config = dict(
    n_layer=11,
    d_model=512,
    n_head=8,
    n_kv_head=1,
    head_dim=64,
    d_mlp=2048,
    vocab_size=8192,
    activation='gelu',
    norm='layernorm',
    norm_place='pre',
    norm_eps=1e-05,
    positions='rope',
    rope_base=10000.0,
    rope_fraction=0.75,
    qk_norm=False,
    attn_scale=0.125,
    bias='none',
    tie_embeddings=True,
    parallel_block=True,
    init='normal',
    init_std_qkv=0.0193,
    init_std_o=0.0193,
    init_std_up=0.0193,
    init_std_down=0.0,
    optimizer='adam_variant',
    lr=0.000581,
    lr_mult_o=1.01,
    beta1=0.9,
    beta2=0.99,
    lr_head=0.00741,
    grad_clip=0.5,
    warmup_steps=510,
    schedule='wsd',
    decay_fraction=0.752,
    decay_shape='linear',
    final_lr_fraction=0.0,
    batch_tokens=131072,
    seq_len=512,
    doc_mask=False,
    train_tokens=799500000,
    steps=6100,
    dataset='wikipedia_en',
)
MLP neurons of a small language model. Each row is named by its layer, matrix (up: input weights) and neuron, and shows model dimensions 389-484. Each number is 50 + 10 x the weight over its row's rms, rounded and kept within 0 to 99.
A block is one neuron, or neurons of one layer that tend to fire together. Before each block is what it responds to, as a language model described it from the Wikipedia text at the highest values.

Responds to: Person role/title nouns. Nouns or word endings naming a person's role, job or title, often completed mid-word, as in engineer, dancer, member, president, developer, warrior.
L8.up1142:47 50 57 48 68 51 36 54 58 61 47 45 50 60 64 41 59 53 46 62 51 50 61 64 57 49 40 38 50 65 73 43 63 48 46 74 66 46 33 44 52 55 54 31 57 62 65 68 34 54 44 70 41 58 38 50 39 40 25 32 67 46 47 55 54 63 55 62 35 52 49 45 40 45 56 38 57 55 45 40 72 45 49 50 40 62 56 52 37 36 28 57 35 44 51 66

Responds to: Wikipedia descriptor-phrase tokens. Tokens partway through stock encyclopedic phrases: the comma in "Dorado, Puerto Rico" or "Pasadena, Maryland", "player" and "professional" in "American former professional football player", and a year's last digit in "is a 2016 Australian".
L4.up357:32 58 52 63 41 36 52 57 45 58 47 44 48 59 34 52 36 53 59 47 33 46 33 50 57 39 44 41 49 55 47 55 42 48 42 54 60 44 54 59 41 41 59 28 52 57 33 59 46 38 39 49 39 58 52 55 32 61 39 59 58 22 47 52 43 53 59 45 58 49 60 45 50 52 54 63 31 33 57 49 56 49 44 55 59 54 35 64 59 51 45 44 48 59 60 42
L4.up520:41 35 44 45 49 39 61 57 48 58 26 53 37 44 47 62 35 50 33 46 44 53 64 43 62 46 45 47 45 59 54 52 62 61 63 67 67 56 58 52 47 67 58 46 41 44 58 51 56 42 48 65 57 31 49 58 38 34 45 42 50 48 46 43 50 50 47 45 47 53 50 51 57 62 54 48 58 43 59 57 49 31 53 33 42 51 49 58 45 43 46 66 57 55 48 39
L4.up526:27 55 15 65 62 70 61 61 61 42 53 27 57 58 43 73 45 48 66 33 44 42 50 53 42 55 53 41 34 43 65 39 46 48 49 44 30 56 23 41 62 38 75 32 47 47 56 47 53 40 54 69 37 57 60 40 45 41 53 57 43 55 44 56 45 49 43 39 56 38 46 37 61 71 29 52 51 46 48 69 44 46 55 71 40 56 41 43 47 48 48 49 45 50 37 61
L4.up594:52 44 45 57 48 41 67 46 66 41 56 28 50 57 48 73 44 62 59 59 40 57 61 54 51 47 46 57 50 55 41 44 59 51 31 55 59 54 54 37 55 48 49 65 52 45 30 46 37 53 34 55 40 59 45 58 38 36 48 57 52 59 49 61 33 50 44 48 39 46 50 44 78 61 35 65 48 51 52 46 47 51 60 45 51 52 43 45 58 63 59 52 70 33 58 42
L4.up670:63 59 42 44 48 49 41 51 40 65 71 45 59 55 65 43 50 59 66 51 30 62 43 28 59 48 66 23 39 55 52 54 40 33 39 39 66 56 54 52 53 46 52 51 52 60 47 54 45 41 45 45 47 31 35 52 58 51 38 37 42 39 51 52 41 43 61 40 37 57 39 49 54 63 51 41 54 53 45 32 61 51 51 55 48 44 73 61 57 50 50 60 45 39 73 60
L4.up699:38 48 56 53 54 41 46 57 30 45 66 42 50 51 38 45 39 47 59 65 42 52 49 42 48 47 74 40 57 43 57 39 36 64 65 57 47 51 62 49 47 63 62 38 41 57 50 60 42 49 39 56 41 60 49 48 53 29 48 54 39 46 51 32 53 43 61 54 55 40 51 44 52 56 58 34 47 55 61 65 64 37 64 55 40 48 56 60 42 67 53 64 39 61 56 76
L4.up1029:37 45 39 53 44 33 53 61 41 48 58 33 62 49 62 54 56 28 47 54 49 47 52 53 36 55 60 39 42 50 53 39 56 29 58 55 56 70 42 42 39 58 61 38 32 58 68 42 54 55 46 57 59 34 44 46 43 47 45 43 53 67 48 46 58 60 69 63 42 48 59 57 44 65 59 51 55 48 55 55 51 32 44 66 60 63 43 42 64 48 26 61 63 58 60 64
L4.up1350:45 52 47 64 48 52 40 51 41 27 68 19 38 52 45 53 43 51 62 49 38 41 54 32 37 48 52 55 58 41 56 53 49 63 46 40 62 34 39 42 52 27 47 55 57 53 55 48 57 29 57 54 38 75 49 55 60 19 50 57 57 42 39 45 44 38 36 40 59 40 44 55 45 67 36 38 60 42 52 53 44 48 53 62 61 61 50 52 54 50 29 52 51 59 46 56
L4.up1380:56 54 29 61 46 51 54 50 48 52 52 24 55 31 42 43 47 52 45 62 34 41 48 48 30 37 53 51 48 39 57 50 35 69 42 49 46 61 26 48 28 49 58 45 57 57 67 49 58 51 52 57 30 67 54 55 46 63 59 53 59 53 27 50 47 36 38 53 60 43 54 43 52 46 57 49 29 63 64 55 36 45 37 58 37 57 49 56 46 70 50 47 41 59 46 49
L4.up1445:65 54 58 42 53 45 39 62 32 40 47 44 48 41 56 44 42 53 57 49 45 52 58 45 29 56 64 58 44 42 56 62 56 47 34 42 60 48 54 30 27 43 39 44 56 54 50 57 55 39 46 61 35 58 52 49 64 57 52 39 64 72 59 41 46 44 45 49 47 55 37 53 50 66 49 41 58 51 54 54 50 42 44 57 54 50 63 56 68 47 52 59 59 54 64 62
L4.up1499:54 47 57 64 47 24 48 43 49 67 52 47 59 55 61 53 46 47 58 51 59 32 61 40 36 43 46 43 41 41 63 54 49 62 37 68 60 48 45 57 47 51 58 39 39 53 61 36 53 44 52 55 41 49 48 60 55 41 23 40 50 53 58 46 50 40 29 27 57 50 50 53 53 37 48 31 51 67 44 50 49 41 61 69 37 44 45 40 61 49 59 54 60 44 40 63
L4.up1698:34 48 34 53 33 47 44 59 49 57 37 35 54 51 55 55 30 35 66 47 38 53 61 49 66 58 45 32 61 54 33 48 61 45 39 52 55 31 34 41 46 42 52 63 45 43 40 58 52 47 44 54 48 65 48 58 41 50 34 58 32 58 35 33 62 48 59 47 54 47 50 45 62 60 38 41 46 58 58 53 58 57 48 37 42 48 51 45 55 32 53 64 69 57 47 35
L4.up1755:36 49 47 39 47 47 39 53 40 62 47 40 42 53 42 53 41 41 51 58 57 48 43 39 54 62 51 46 48 54 52 53 62 35 43 47 55 46 49 32 60 50 54 59 33 53 46 56 43 44 65 68 50 48 47 41 33 36 36 54 68 44 67 57 30 55 44 67 40 41 62 59 39 49 49 55 72 41 51 61 68 49 48 55 46 74 36 45 55 47 34 55 58 61 62 57
L4.up1860:46 60 45 43 25 43 38 42 60 51 43 42 63 61 48 44 38 44 51 61 56 57 45 43 54 54 76 51 44 46 67 62 39 68 43 62 48 63 46 25 36 44 51 34 46 43 52 54 54 55 34 47 35 45 64 56 47 59 43 36 41 38 63 45 51 53 58 49 58 54 38 46 53 48 40 45 43 34 48 48 56 36 53 45 59 57 60 65 54 40 52 56 54 35 68 77
L4.up1889:45 59 54 68 50 47 54 65 56 51 54 44 59 54 51 52 50 46 51 44 61 37 44 43 41 48 60 59 67 44 58 31 50 43 62 57 43 55 52 54 48 53 57 43 50 52 61 60 49 50 41 52 53 55 52 49 51 50 41 80 55 59 48 58 51 46 36 37 39 28 39 49 55 41 41 43 63 51 57 44 51 42 46 47 64 53 57 59 55 43 37 34 55 53 54 74
L4.up1938:57 53 40 61 42 38 66 57 61 56 44 50 40 47 49 45 55 59 38 54 43 48 53 50 50 42 62 45 48 65 35 50 46 41 67 47 65 50 53 49 47 40 65 65 45 51 54 61 68 53 46 62 53 37 41 60 55 42 34 47 50 58 65 36 64 59 71 49 54 39 47 45 57 66 53 33 57 47 54 44 56 38 21 65 42 47 44 60 43 55 21 53 67 57 42 49

Responds to: The preposition "in". The word or word-prefix "in", often opening a phrase after a comma or period, as in "in this case", "In addition", "inscribed"; occasionally year digits.
L4.up139:29 49 50 49 45 51 56 63 59 53 61 59 56 48 52 62 44 48 38 57 49 54 52 68 54 60 49 32 68 76 61 57 36 53 46 53 49 59 54 48 50 47 58 51 40 55 36 36 57 57 72 47 51 48 51 57 46 55 58 40 46 56 29 54 69 68 39 61 64 76 50 46 59 44 47 49 41 49 58 52 56 47 46 50 46 55 44 41 52 57 38 35 40 62 35 58
L4.up178:49 57 48 63 52 55 66 63 30 64 62 48 58 66 55 41 52 20 49 59 43 67 46 48 70 51 46 46 57 54 73 44 51 59 48 42 39 45 26 54 57 42 60 46 31 56 52 62 45 45 56 59 53 46 65 46 40 58 49 42 61 43 51 36 48 41 30 34 32 50 42 35 44 70 51 55 44 48 53 59 58 42 56 52 56 57 47 49 66 64 26 68 36 48 65 69
L4.up332:49 52 46 52 53 43 55 45 59 46 36 52 49 48 60 61 41 51 54 53 45 47 59 56 53 45 48 43 55 47 65 61 40 38 44 47 62 55 55 60 56 52 51 27 46 46 33 36 56 48 49 55 46 59 51 30 67 45 41 57 43 61 58 65 54 45 32 45 56 61 35 54 58 56 42 55 49 48 49 56 53 61 72 69 45 48 62 41 66 59 39 53 46 62 39 52
L4.up411:61 51 41 57 44 33 47 65 68 36 39 58 40 53 65 46 52 56 62 49 33 57 51 36 72 51 50 35 35 57 51 62 42 35 51 75 51 45 65 54 42 36 56 57 27 62 59 41 48 32 65 52 52 38 35 47 57 42 58 36 52 33 44 71 42 47 42 50 53 44 47 56 56 43 53 34 43 49 54 57 49 40 74 64 51 57 47 57 55 47 35 67 45 53 57 49
L4.up499:79 51 46 56 57 61 78 65 58 33 54 45 39 50 42 42 61 57 49 48 49 51 51 34 53 41 45 39 45 42 53 36 61 44 46 59 49 43 51 39 54 27 68 56 47 45 69 62 48 52 53 53 45 42 63 56 37 51 56 60 41 64 39 72 46 56 57 54 35 49 57 43 47 44 48 31 56 43 45 61 41 53 58 46 49 46 51 47 46 56 52 55 48 43 46 48
L4.up604:48 44 26 46 42 27 40 58 59 67 49 50 61 57 43 59 51 53 62 67 52 44 56 66 61 54 62 43 64 50 27 51 48 58 37 49 39 43 52 47 51 42 56 57 56 50 37 50 51 43 67 44 52 55 50 37 47 45 70 53 53 44 38 56 51 40 52 48 53 67 63 59 45 62 42 40 43 55 52 44 54 47 61 56 49 56 43 58 43 52 36 44 59 67 61 36
L4.up712:56 63 40 52 43 46 64 66 36 51 70 38 33 64 53 50 59 39 43 61 34 59 59 29 57 49 45 26 33 47 38 45 54 47 60 71 59 56 50 55 29 56 54 60 44 39 53 75 52 34 55 66 50 67 37 43 38 50 36 42 58 48 47 24 58 46 54 59 45 41 50 54 61 51 46 25 60 49 32 54 57 66 47 60 39 52 52 49 49 65 53 57 57 47 36 62
L4.up812:45 50 53 60 43 46 36 61 54 51 50 49 51 60 41 26 44 75 54 34 28 50 49 47 71 50 45 37 62 58 54 60 52 48 46 78 49 43 39 44 40 36 57 49 33 51 53 51 63 52 54 50 47 52 47 35 60 56 44 54 55 55 50 57 64 51 54 59 70 59 47 51 46 52 54 43 61 35 45 47 57 55 67 54 36 45 52 55 70 53 60 51 64 44 54 54
L4.up828:54 55 34 49 58 49 33 61 48 54 58 59 49 48 42 46 53 68 65 53 54 37 72 43 47 43 56 47 40 63 42 48 51 49 45 70 58 63 52 66 46 58 50 44 41 55 40 42 62 50 57 64 33 37 48 30 40 53 52 47 46 47 42 66 65 50 52 51 57 47 60 53 55 46 43 44 55 48 50 41 68 38 62 51 50 48 39 61 59 56 55 37 53 55 60 51
L4.up893:50 58 34 41 40 52 49 61 45 24 53 44 56 56 56 66 35 47 52 51 48 53 58 38 50 37 71 51 61 51 53 61 42 53 56 45 51 56 26 38 68 56 38 35 47 59 37 53 38 38 54 35 48 54 47 36 41 63 54 41 41 42 60 32 55 44 62 50 53 54 39 48 53 43 34 37 47 55 56 51 62 55 61 67 42 57 54 62 36 61 59 56 35 38 62 57
L4.up915:66 55 46 56 28 45 66 62 45 57 56 50 49 69 32 59 41 56 65 61 38 53 49 44 45 49 57 35 46 50 55 60 33 65 37 56 63 59 54 45 62 53 47 53 54 50 56 43 60 54 31 63 31 40 59 26 39 30 60 54 53 36 44 55 48 48 43 51 59 39 45 43 57 55 49 29 49 55 66 50 52 47 57 65 64 53 47 58 58 44 53 56 45 65 51 37
L4.up1230:59 51 41 44 46 44 65 51 53 55 54 36 37 67 51 50 57 37 36 43 35 46 40 62 51 52 44 68 51 58 47 43 36 43 55 62 63 43 57 52 46 59 58 42 45 53 63 57 66 45 46 60 51 53 64 37 57 52 60 59 37 67 30 36 79 57 40 66 58 50 60 73 48 48 41 53 40 40 47 30 35 46 39 43 62 48 44 50 44 55 40 39 61 43 45 38
L4.up1265:46 51 17 41 35 40 48 68 60 58 65 49 56 64 60 63 59 45 40 33 47 48 48 43 50 58 52 49 53 61 40 45 63 63 37 57 53 69 44 38 42 50 32 47 48 43 39 50 51 44 37 53 13 49 53 46 64 50 58 65 42 48 44 55 60 50 53 55 34 75 45 36 46 49 42 52 32 42 55 54 51 41 42 55 36 53 49 51 40 41 47 63 50 53 63 64
L4.up1369:52 37 44 63 36 53 53 51 51 47 52 37 44 53 43 37 40 57 55 51 40 49 56 55 48 46 60 48 61 26 52 52 51 41 53 71 65 74 52 49 50 49 59 45 46 52 37 81 57 44 44 61 55 42 59 35 57 43 66 64 58 46 39 46 44 55 58 57 48 50 53 51 51 56 49 55 50 33 69 71 51 54 55 53 31 47 33 55 62 65 50 55 47 58 52 55
L4.up1518:45 62 40 59 30 57 49 54 53 48 42 30 46 70 52 45 51 56 52 71 47 61 59 50 61 58 42 53 35 50 70 57 60 42 56 50 54 57 53 47 48 39 42 49 47 50 54 62 46 50 61 71 48 22 26 47 59 32 47 44 52 34 32 50 59 52 57 32 50 71 53 68 48 67 54 45 21 24 49 67 56 53 37 40 63 49 42 42 64 58 38 47 51 35 62 47
L4.up1837:47 49 46 69 46 44 53 50 50 48 53 21 45 64 37 57 51 37 64 37 27 52 35 56 49 32 57 51 59 39 71 51 55 35 41 46 67 52 59 35 50 56 49 47 50 57 31 58 57 30 45 65 52 41 54 43 54 51 47 49 62 67 50 47 52 59 43 24 34 61 57 57 48 61 61 52 26 61 54 43 41 56 59 71 57 57 45 58 31 61 53 46 69 53 61 59

Responds to: Sentence-opening word completion. Fires on the first word of a new sentence or clause, mainly the last piece of adverbs (Gradually, Finally, Traditionally), quantifiers (Many, Several, Two), and digits inside parenthesized years.
L4.up274:34 55 46 48 54 59 60 51 42 41 52 29 48 51 62 57 39 41 43 47 49 41 55 57 54 44 35 47 37 60 54 46 43 41 51 71 57 85 28 57 48 42 58 53 59 59 65 62 48 31 70 58 60 29 59 62 29 55 51 28 52 35 29 59 58 59 37 54 53 58 59 58 43 62 52 54 49 49 46 58 62 54 60 53 47 46 54 53 55 55 54 44 54 63 63 41
L4.up294:46 60 54 55 38 41 38 49 63 41 44 59 43 47 58 44 43 65 53 45 41 40 60 50 51 62 60 37 45 60 53 34 56 63 37 58 59 63 62 51 44 53 66 60 44 59 61 49 53 59 48 44 46 51 44 55 40 34 41 48 46 44 40 58 61 48 39 47 46 59 48 51 66 27 43 49 45 45 55 56 46 46 70 46 48 51 59 46 55 40 50 36 48 63 57 53
L4.up323:47 41 35 46 51 53 45 57 53 49 45 36 60 53 71 40 49 40 47 62 49 59 44 50 45 55 45 27 47 62 56 57 43 49 45 54 61 70 51 50 41 53 60 59 34 51 48 52 54 43 61 86 47 29 42 61 33 51 45 40 48 44 52 51 49 54 58 34 40 63 64 51 62 69 54 56 49 46 50 65 65 48 40 47 45 50 64 42 56 56 47 48 59 36 43 65
L4.up362:45 72 32 41 52 35 39 38 33 56 77 31 50 46 51 46 61 33 48 42 44 33 55 59 47 50 45 43 48 71 47 55 62 47 38 78 71 43 53 46 36 54 64 38 51 62 62 52 68 23 55 43 53 44 57 50 64 43 65 36 61 42 49 56 53 53 32 45 26 71 57 48 50 58 38 44 48 50 48 54 48 41 41 47 38 56 48 42 37 62 40 53 41 53 48 47
L4.up507:33 66 39 57 55 43 51 64 39 35 41 25 59 71 48 63 43 54 56 55 62 46 49 48 58 43 33 18 48 43 65 52 50 50 60 74 64 53 37 52 46 49 74 54 62 51 50 71 54 53 54 58 56 45 40 51 36 43 65 25 63 54 44 43 54 42 50 38 37 47 77 52 48 50 50 36 26 31 61 52 49 58 46 59 30 59 48 50 37 59 28 34 62 50 49 27
L4.up610:43 57 53 36 43 62 28 59 61 55 57 48 58 58 77 52 37 44 43 41 39 33 29 49 47 48 60 49 50 70 70 45 42 44 21 56 63 45 34 61 63 62 53 55 49 70 57 61 47 41 51 45 29 36 35 46 47 52 49 38 54 36 30 48 48 50 35 45 53 47 49 48 55 59 65 29 58 61 53 53 57 58 64 64 36 54 53 40 50 49 58 50 38 56 49 48
L4.up625:57 45 49 49 37 52 57 52 40 49 53 41 57 55 56 36 48 60 50 68 44 33 45 45 46 31 48 57 32 47 61 27 48 42 53 57 44 52 37 52 49 32 41 37 52 60 61 35 44 48 62 38 49 41 38 58 35 51 62 47 58 45 53 55 52 51 47 45 50 49 65 42 31 60 54 44 50 61 45 59 38 52 39 45 61 66 42 45 46 46 49 34 59 47 55 56
L4.up633:39 48 45 46 57 45 62 41 42 47 57 49 45 53 55 52 56 48 59 68 48 59 38 33 52 56 52 34 39 58 66 47 57 31 54 50 53 51 42 60 56 62 52 53 48 51 62 71 69 24 62 40 44 36 48 54 40 32 44 53 67 33 44 44 53 54 64 47 33 49 48 58 53 41 73 41 36 36 49 51 65 50 45 44 32 51 59 47 64 60 37 44 52 35 52 50
L4.up1147:40 71 59 33 37 47 48 41 47 52 51 56 43 57 61 55 51 44 31 55 49 44 59 56 48 49 47 48 41 56 77 57 45 37 64 38 49 62 52 42 52 48 61 51 40 53 45 38 57 45 57 62 51 26 62 40 53 26 46 39 52 69 38 71 64 61 53 47 28 44 39 56 54 43 54 56 29 31 42 66 43 37 79 50 28 50 63 42 44 60 62 51 51 39 48 49
L4.up1182:35 60 44 38 31 39 53 57 41 41 49 26 44 49 63 57 41 50 38 34 30 53 56 53 47 53 47 71 41 45 48 45 38 42 51 57 44 64 47 49 44 51 43 67 37 55 54 43 45 56 59 57 52 36 41 57 59 35 47 44 52 41 56 31 63 51 63 46 36 67 40 60 60 52 42 45 36 37 44 47 39 49 49 54 53 61 36 47 55 34 44 39 51 51 51 45
L4.up1231:48 60 56 45 40 56 44 48 56 31 57 28 32 56 49 54 46 44 44 53 37 41 44 51 73 48 46 62 50 46 46 40 46 46 32 59 50 53 34 55 51 47 60 58 33 50 48 53 41 33 72 64 30 51 48 59 53 35 39 36 46 24 63 63 58 51 60 49 54 55 55 55 55 57 50 40 27 41 41 57 44 58 61 45 46 54 46 42 36 57 28 48 50 48 41 58
L4.up1255:51 46 53 28 36 54 62 47 56 33 36 44 48 62 45 55 63 45 59 59 39 68 56 49 57 52 54 59 54 36 38 51 55 59 48 55 39 62 38 61 52 55 67 40 38 46 42 56 50 35 54 61 43 22 50 50 57 54 44 33 46 56 58 45 48 43 46 35 69 37 51 76 58 76 46 46 41 57 48 63 49 49 54 48 40 47 46 48 43 43 41 32 44 44 72 46
L4.up1313:47 55 50 67 55 48 49 53 30 54 48 36 42 62 53 59 50 55 31 42 40 55 72 51 50 50 44 34 41 59 46 51 40 48 56 67 52 64 52 56 40 65 56 53 42 56 70 53 39 38 65 61 40 40 38 57 52 38 38 25 42 57 51 78 40 52 52 43 45 76 68 39 46 57 58 45 56 33 57 51 67 55 49 58 46 49 47 44 48 47 39 42 58 46 62 59
L4.up1315:38 67 42 45 43 34 44 58 63 43 41 24 42 48 55 41 22 57 32 64 30 52 32 40 59 50 39 61 32 48 51 57 64 27 40 55 55 70 36 53 62 61 50 55 50 43 46 52 41 43 66 50 38 35 51 50 54 52 63 54 57 50 61 55 64 71 64 35 40 72 47 60 49 56 38 45 45 50 33 63 56 40 30 38 42 60 40 45 65 54 38 49 54 49 50 39
L4.up1451:54 59 54 61 60 51 33 49 47 50 58 62 65 59 46 64 44 49 48 41 37 49 46 38 63 34 64 29 37 52 55 51 39 38 58 47 61 44 50 60 45 60 61 45 55 53 51 69 50 43 63 53 45 44 38 51 54 44 40 42 48 30 51 38 59 49 48 66 54 72 51 40 45 46 36 65 47 45 49 38 62 65 34 45 29 58 61 58 41 62 40 55 43 34 43 27
L4.up1602:59 51 61 56 24 56 53 59 42 52 43 54 39 49 67 69 48 54 49 49 50 47 59 55 36 54 47 48 52 74 46 70 51 69 55 50 57 65 64 42 49 42 49 36 51 51 61 53 56 47 57 42 48 48 60 54 48 48 53 39 36 53 46 64 49 55 37 29 43 43 46 51 41 67 57 41 64 40 59 78 68 40 41 64 39 49 50 48 61 46 46 38 40 57 54 59

Responds to: Word-initial "in". Fires on "in" as a preposition or sentence-opening "In" (In 1947, in Ayodhya), and as the in- prefix (inciting, incoherent); more weakly on final digits of years/coordinates.
L8.up1012:52 55 63 48 32 36 65 69 53 53 48 46 59 51 61 39 40 38 55 60 52 57 61 23 43 44 57 51 60 44 49 53 36 63 42 66 29 72 54 49 61 53 45 55 52 39 71 59 54 46 57 57 49 52 52 68 55 36 38 56 63 64 55 68 48 50 48 47 47 46 50 55 57 55 48 30 51 43 53 47 29 37 50 28 35 53 54 56 49 58 41 62 70 62 66 36

Responds to: Adverb -ly suffix. Suffix pieces completing a word split from its stem, mostly adverb -ly (extreme-ly, fair-ly, rare-ly), plus words right after wiki section headings (History, Two).
L2.up240:35 33 45 42 54 55 70 41 59 48 46 54 45 70 55 41 60 45 43 44 44 45 47 49 29 44 41 63 43 46 51 51 43 27 67 71 60 62 45 50 63 47 67 46 36 48 44 61 56 46 50 53 70 38 52 34 60 42 33 49 51 49 55 60 60 50 60 35 44 60 58 65 51 48 58 45 36 50 51 41 29 56 47 62 43 39 42 26 75 56 42 49 53 40 33 44
L2.up689:39 44 35 58 41 56 78 63 57 40 51 49 65 50 60 33 55 47 52 43 47 44 49 49 40 41 51 61 47 63 43 50 47 35 55 56 51 40 44 43 61 53 49 47 41 50 46 40 58 43 79 70 61 54 61 40 61 39 35 61 54 27 52 41 49 58 46 63 58 58 60 62 44 55 22 45 50 41 53 53 37 50 63 51 23 47 37 34 49 47 62 60 34 44 32 58
L2.up1219:41 38 57 43 29 53 74 37 53 46 47 43 36 59 51 33 55 53 44 51 46 67 61 55 39 52 73 40 59 61 55 36 43 58 42 50 54 38 56 56 58 66 51 17 44 46 56 55 57 52 46 63 55 63 53 57 40 31 47 38 43 57 42 40 56 58 43 49 64 66 38 53 56 47 45 20 70 51 57 59 43 42 52 37 48 39 42 45 41 62 39 64 44 37 41 52
L2.up1587:54 65 49 31 43 50 54 35 74 38 45 47 29 41 63 41 61 58 53 61 49 51 54 39 49 52 36 56 44 55 47 50 45 35 33 52 59 45 38 50 77 36 55 78 58 53 65 45 53 40 70 51 54 54 57 38 34 39 42 43 59 51 39 58 46 30 54 44 54 63 56 50 53 59 59 57 38 58 56 48 46 45 56 39 52 64 71 43 51 55 50 51 54 44 55 39

Responds to: Sentence-initial "In". The word In opening a sentence or paragraph, usually before a year or time phrase ("In 2002,", "In February 2008"); weaker on word-initial In- (Inspector, Int) and scattered word pieces.
L2.up339:33 66 50 46 42 45 39 55 25 42 42 47 54 53 52 54 55 51 54 55 39 38 52 43 55 55 51 49 46 55 67 57 61 43 44 47 60 52 59 52 58 52 47 56 41 46 52 62 63 54 51 40 26 64 47 55 44 47 27 47 62 56 59 68 48 53 35 57 50 52 50 60 57 61 41 55 35 44 43 80 58 38 62 40 47 45 58 41 60 54 54 38 55 39 48 45
L2.up392:60 44 43 63 52 50 45 61 70 44 54 56 47 49 47 36 47 45 56 54 28 48 31 31 60 45 61 51 37 56 57 55 35 32 55 56 57 47 43 54 66 53 52 48 29 51 47 44 49 36 61 43 38 37 59 29 56 43 61 48 53 38 45 61 62 43 70 65 58 41 45 48 66 43 38 42 48 39 63 71 64 23 49 77 57 59 52 55 50 55 45 55 48 49 26 60
L2.up647:48 38 40 39 51 40 46 54 45 46 41 56 63 50 57 46 46 30 66 64 31 47 54 43 48 55 49 30 63 46 50 47 40 52 56 53 50 50 58 33 53 56 50 41 68 48 51 47 48 34 65 51 44 56 46 51 51 47 42 58 55 52 31 40 58 48 61 47 60 58 49 67 47 67 34 32 40 51 56 61 44 59 51 53 38 59 45 64 28 55 45 38 52 49 49 55
L2.up819:34 55 45 41 38 55 60 57 49 44 53 46 31 55 36 53 40 40 67 38 38 58 46 46 52 54 61 45 58 50 68 60 43 46 55 76 39 42 49 44 60 57 56 43 43 40 48 48 37 42 68 37 45 61 46 53 55 40 56 59 53 50 53 44 49 58 63 62 61 64 74 66 53 62 39 51 53 54 58 64 45 51 64 40 62 42 36 62 57 45 50 49 53 43 63 73

Responds to: Birth years and name slots. First digit of the year after "(born" in biography leads (born 1987), "of" before a proper name (daughter of, son of, town of), and first word of section headings (==Early life).
L2.up483:45 53 52 66 40 64 54 45 41 43 24 50 38 50 74 56 48 57 62 51 46 50 48 27 57 47 42 49 43 56 44 50 40 49 55 58 62 33 24 57 46 47 47 29 50 53 53 52 73 51 58 68 46 47 31 48 39 67 39 47 54 43 39 39 43 47 52 42 53 58 38 63 45 47 19 41 57 56 62 43 63 58 61 65 53 55 46 45 49 53 64 65 64 54 37 39
L2.up859:35 56 57 35 43 33 42 53 51 58 27 55 39 47 56 57 46 57 37 46 50 40 57 52 59 49 75 38 60 57 57 58 64 45 43 45 47 46 51 43 48 67 49 50 66 60 40 63 52 27 54 62 47 47 52 49 46 58 43 32 59 41 51 32 59 52 44 62 59 55 54 49 54 76 45 50 63 50 54 66 58 43 41 56 54 44 49 47 41 51 48 61 62 52 51 65
L2.up1793:37 39 46 54 56 50 51 55 34 38 42 31 60 48 38 40 53 42 49 57 59 60 47 40 62 42 51 27 44 54 47 57 59 59 27 57 49 40 69 41 60 62 53 54 51 56 55 56 67 48 42 50 39 59 52 46 34 56 51 35 51 50 45 48 35 62 62 45 46 47 59 39 53 58 56 62 45 69 47 50 49 35 32 44 50 41 55 50 49 61 35 44 65 37 46 50
L2.up2040:53 49 60 54 54 45 56 65 60 46 44 51 42 45 47 46 62 69 48 53 57 50 45 43 34 36 69 42 38 56 48 51 58 50 48 59 58 41 49 59 49 61 52 41 42 55 54 65 39 58 50 59 37 52 50 29 62 71 28 46 61 52 46 65 53 53 27 38 52 64 47 51 38 70 46 55 50 39 49 55 51 57 43 36 43 44 80 58 45 56 56 70 51 40 41 37

Responds to: Modifier-phrase openers. Words opening a qualifying phrase after a comma or sentence start, such as participles (operating, funded, known) and focus words (Only, Even, those, as well).
L8.up1930:56 45 46 53 30 62 49 45 52 62 55 43 26 46 56 61 46 53 66 40 30 43 67 50 47 46 37 43 63 51 61 48 45 55 38 48 46 69 42 49 38 63 55 47 37 45 55 50 46 37 59 64 29 38 31 44 50 44 52 66 54 46 44 39 54 31 49 36 39 56 57 59 56 67 57 44 50 52 44 57 59 67 39 55 33 42 43 58 52 36 56 50 38 49 58 61